Part of a small language model's weights: 8 heads of 64.
MLP neurons of a small language model. Each row is named by its layer, matrix (up: input weights) and neuron, and shows model dimensions 0-191. Each number is 500 + 25 x the weight over its row's rms, rounded and kept within 0 to 999. Numbers have three digits each.
Before each neuron's rows, "fires in" lists the words (lower case) most often at its 100 highest values on Wikipedia text that the model never trained on; "fires on" lists the tokens most often at its 100 highest values on Wikipedia text that the model never trained on. A number after a token or word is its count.

fires in: "born" 15, "life" 11, "role" 10, "time" 8, "opera" 6, "work" 5
fires on: " (born" 15, " life" 11, " role" 10, " time" 8, "a" 8, " work" 5
L3.up305:499492530525501526513490514472495522477540518522545553492518458491528512512481567531471520472522503535497502503516496517535498500518534438511480478500488523506546469502533476519473520475483497501499497502511532513461490504525510458482485494494490478461512505476528519526496471491502483504522512514470497495517508481514515546497489523516525476471527527493447506501500475516502499485499452547557475506529489525517451438515540508450516531510449500475473526467522483499496477519512480458522521523513498483466484459535518459517464507537475512537466512504531512460505454499524511485

fires in: "november" 19, "october" 17, "february" 9, "january" 9, "september" 6
fires on: " November" 19, " October" 17, " February" 9, " January" 9, " September" 6
L3.up177:529501518518488457507511520504505479539521500479468544507506548500497514511483490486476521433491524515489508504480586503527383485499515511501510508510519501482492541499533533511531503541530481489507485483470522498525488492452506503536489530524538490520477516492497537463503504514502534515482495514539523532522523510475542516488513486571520488521514517564507515485526495502463471465525524503519531515511490515469490524491522523492486484539537524529488530541484499494517524498520477520492533526576512513491502512506518483498492507495477496494530496492520501523515506496509509532

fires in: "with" 24, "however" 17, "but" 14, "though" 8, "making" 5, "although" 5
fires on: " with" 24, " However," 16, " but" 14, " though" 8, " making" 5, " although" 5
L10.up672:470471510530505485500484502557505481439492468487472531506543464499502519505471530499503501502515538543498499520482508446484502482497473527513494479452499508491558510480459497494489517541476498525534484468503509507535522510491505495517509493483522458485499491540478506535498471478482433463534490488526474539530506514523519529532521487504474490493502440472500467529469479503479487482522506522509518475507494501500464494538502511496526473515481509536474545496460542477563455557536473450483454539476514490503569526469500488479506478526504490490505489494483537487502482497493465475

fires in: "had" 43, "have" 8
fires on: " had" 43, " have" 8, "ot" 5
L6.up175:505484482550487492515536510523478545491485505464485468496439490512491477514491501478452445496535544470487478491511511528494528520548514488521498456455512477579537498515514512530520496512534517506527517545477488473492476522492518493525499494468528520475523485491512523524480483461542529494499525484497482488549480519491496487443538497512484474483475485493536569518467493499478548486535474509469486469570502465436523505496491463554494539497465522524495518535517530511503518505465482536518508484532507481532462460490536476516515477466460504513488517514512473494479485503488525503

fires in: "not" 36, "to" 17, "also" 9, "loss" 8
fires on: " not" 38, " to" 17, " also" 9, " Loss" 8, "un" 4
L7.up89:478498476500515505492480495453499495508448515497498507461489492474509509485436495466480502443484481468502480474467447497496459492484498503488494473502511504471492508496497497506474476464459519494496450442514488509468510453484511524484510476472484475474537429518503503467498496483544501507480471450456499473494470519487527516492504497495455521508454478463504512486479491455531482498482497503484480509484454511513475471495471491459467455492456504462474481441476510506501484479490494522481486468415485455502503493520477505487525530491473464452483457498463488488499486468498449472

fires in: "to" 80, "would" 9, "could" 7
fires on: " to" 79, " would" 8, " could" 8
L11.up991:531501442518507507506472498516534501527489483511502479464480483519451527499530539485518466540509508481503519515529456502465471488508513515501509512494498477549507503493477489519451488539520551478490491474508515496542469525455495477467500509483494470507497528539560503494531489507504497504484513512502463516518569475543493509511506508482499542458487520491510512479455527468512474479513496508475477484477511532525518497508494515531450490527435496499507515498451481526501507505521536492484499456498460476506488505505521531462474481483512549497489515520472503478467469516549459482

fires in: "due" 25, "had" 12, "have" 10, "has" 5, "attempts" 4
fires on: " due" 25, " had" 12, " have" 10, " has" 5, " requ" 5, " attempts" 4
L10.up432:525494492506463489496501538469501484494480433465493516527523532531505473513474534514508526488499521506516472491529506507483494508476533467470529467492535494540509479505506507488554528447490496485485501475461499479554510475446551530500515521506522497505511490526528498510492496477494512476558532489492463502489524525549528495490534444508522496468535485458497482486508504474468521454488488531516504499545473447518520456507492479503498490511452543486485507508498494533460498533521485506544529507458517495500543504533558524450489460447514490477502524496493515540523543500507511503

fires in: "to" 35, "the" 21, "from" 7
fires on: " to" 35, " the" 21, " expl" 9, " from" 8
L10.up618:517499465480486510536466527497516463547511520508521528500522542521452509490525558470528517538536471484494467496510531456537484503501453468588517506512512446527488500504506465502513541512469486510536493467484487500528508511504501528512491510477477498503467537523517473469453515488514526540509522487466469500509506515542486499485535433514487491503497510453516482509474487517487457523474509515488516460525425450475551487554523458493509492501443522503507527523499511500470519521503452504516467507480516500503512478482558488521493504482525540524527470485500491538493449479523523482

fires in: "before" 22, "costa" 8, "sullivan" 7, "without" 6, "bolivia" 4, "costume" 4
fires on: " before" 22, " Cost" 12, " Bol" 8, "ull" 8, " without" 6, " Gonz" 4
L5.up977:489467490440505480534483505493500490511485493453485506510470508500462483518545461538493511478503511478500486483535505500522500468514495498478493489475521519497536450509500556501515526480481486470540485473500532502526528543491499501492479531442465513503525499523513523482522457505517506476519525476502469551530507542456558555507534478451483517441525469465493526515530485500510524483492535490505518493472483484506520494483502474492512534530510516507559480499481505500487468493492487510496490498508506479449516502515528506515541487460516538512531502517510490534502477447487459479

fires in: "of" 45, "in" 18, "least" 4
fires on: " of" 45, " in" 18, "l" 4, " least" 4
L3.up93:482487503509510515529537483531520502508538501502508503513525511477516520519534501519498523505484509498507524525567541508490673487545522529511503547517526509536474510525530467491528534494507505485488521503514488526535502541544492486487505487512488511520537486526495488507512523495506509502520539535526495519534477484505508493532496498528444527522478531465468507521484524518522504519508490503520513499487560492519496503491497511517545499502521535504510487505522527478494483485517499533515523530389522499511497486512502553532522515487506509520487515536496523479512517479522526512

fires in: "had" 33, "having" 8, "with" 5, "response" 4
fires on: " had" 33, " having" 7, " response" 4, " led" 4, "fer" 4
L10.up930:451480522505458471530485526471492536504492466465478519500519498551503498533507527507517455488525538516481454503490514516431484548464495522480504479496459490536514466494479458509518509495516533480525494482517531552485506465492493542526492492490479489465474475481525513484461516514488488518547484482491471510496514522531544509502519485502480450500482450515537481559476487523489523530552470505497469506481462490494550484490502505552513479481448491515511496581488534517471469522475475526514479485488483487493469493500520484530494458462498522500468497496513490505531487495478473507

fires in: "one" 36, "first" 9, "next" 5, "each" 4, "1" 4
fires on: " one" 26, " cl" 13, " first" 9, " One" 8, " next" 5, " 1" 5
L12.up76:548534489473479535479464508478472573524541516519445493504483521489506517532512497513501511494499515492435504532529509502521516496500579533488564481484507518534502493486449507478500534522519497480514486490499498512540498467446484475522482510477437513496517529520494492498483451544530433466487477502501507502509502464541493500539499518500527528458523509512537503497497492503476480520507461522505495496541494547495501517513444465547487503496483479548486496513470506489489499500521517497497504505496515482514512526491530474501534495488514519491519477562501507493477484515502490485

fires in: "mi" 12, "from" 12, "to" 11, "km" 10, "open" 7, "of" 5
fires on: " mi" 12, " from" 11, " to" 11, " km" 10, " open" 9, " of" 5
L6.up532:501493487534507492518524540521508496487517502479488499472536528489492502514526482472468504444510513511508460509534551454526492497496484526511484480484499498474522487495492523479508483494496499486485470529429504530525542491479552472541468512510540509482569537533528480495526505483537469504530518501519515517532518498505499543512502516531519557490481503507462486483517515509539517537449484490512481480463457493451522487522496494439488519485460463498499513475485506495513530519455496565491503512556498490508520528501532507528510485503514490488494513500548480518538513457501513522

fires in: "small" 27, "to" 10, "unlikely" 6, "old" 6, "growing" 4, "own" 4
fires on: "all" 24, " to" 10, "ing" 6, " old" 6, "ik" 5, "l" 5
L5.up109:484470493520523502494507516515508540544496481509487508521483537471495551544546511496472451503525533487495471476526515512467486475547493483499507468458508499481557483497496536509475528508520504484532453516503518489485480471463461478513510515537517514511486506517517471488501500532521441497463482527479494516500525501519537543509491493510467499486538476485519484527494522480476473526500509498472470467494507467518528515554518476500507505507520507515495516478466462462491510508532504459492523538505498484453485462465514466486499470498504532500498470478514445550469476527478474493

fires in: "as" 38, "became" 7, "an" 5, "elected" 4
fires on: " as" 38, " became" 7, "An" 6, "===D" 5, " suc" 4, " elected" 4
L11.up768:494499500488501501497467483457524468530471432499501492511475486458483488463490490536485454493526510479503491505476518487490481500481490464513542480491502487586512505509491481490538501489511530536507507484513504472542473519512532522464530512484524532490470491501513489454489553500500502430479544468490491492563511504538510502455482482456480514482488516491525505531509500517500495487488459542505538521534487497522497460502502470507500517503474531559509507495460529461510513498472545515495522532462523482511536515497536508481466477500516520487517485485540515487476475494501509466

fires in: "an" 50
fires on: " an" 48, "an" 12, " An" 11, "An" 6
L6.up800:529511516474498517498499522456505520491544488528523556514502496549501490496474490518483490528529501446519487515523538484517498520486500455502502497466457519545481521461509463520471508490464502513509472464502519492518522513554501478446513508513519479486495527443502470516455512460533480491509470454501523500552552510507491492480527514489499509486539484496482482486523526472486507492496477565532519508512516494477488515512513467465446533490459526535475497541494482474526490503495471498496479515508500459477538485535560496516534500503514521479499510466501502482539504485498527476

fires in: "an" 76
fires on: " an" 75, " An" 17
L12.up537:499518532476486489540508513445511500476489453524504525492517532469471496522511491532497514458530509483516505491487518494462547516483498460493506482485506521498497446483470532498483486505537499495472449491508514512529519508535508504526502521516529516473452543490506522510484473484533487442528486535481466520530492480515518494476525507534446520509484467478497487501472499458516478463494469508492478516509495499468503499511546503491494536557527484538510528522472534474504482520518512504472518523470506473446500462528505503550521516518536540438513478436539498477497455500489472446

fires in: "goodyear" 32, "until" 16, "pigtails" 4
fires on: "y" 32, " until" 16, "ails" 5, "th" 4
L5.up854:499501465517548480520488538547518511492500509507503497515502566494490518496550493519514507471484564465501508514545551511541543496527482539478512498467508506506486497522543497522512505522518500537517507490493511532506512527484497560504492515537521511518551469496518531486547482489502514504498507541503524496531489480506505545509533512524539523510555525487533503510502503499521505522510509509528543502536551488507518519513515540481509473532515542493514479521532503507506494534510534514501532530562503519521506481495508585550498521503516523501478530509509529511537494516492508518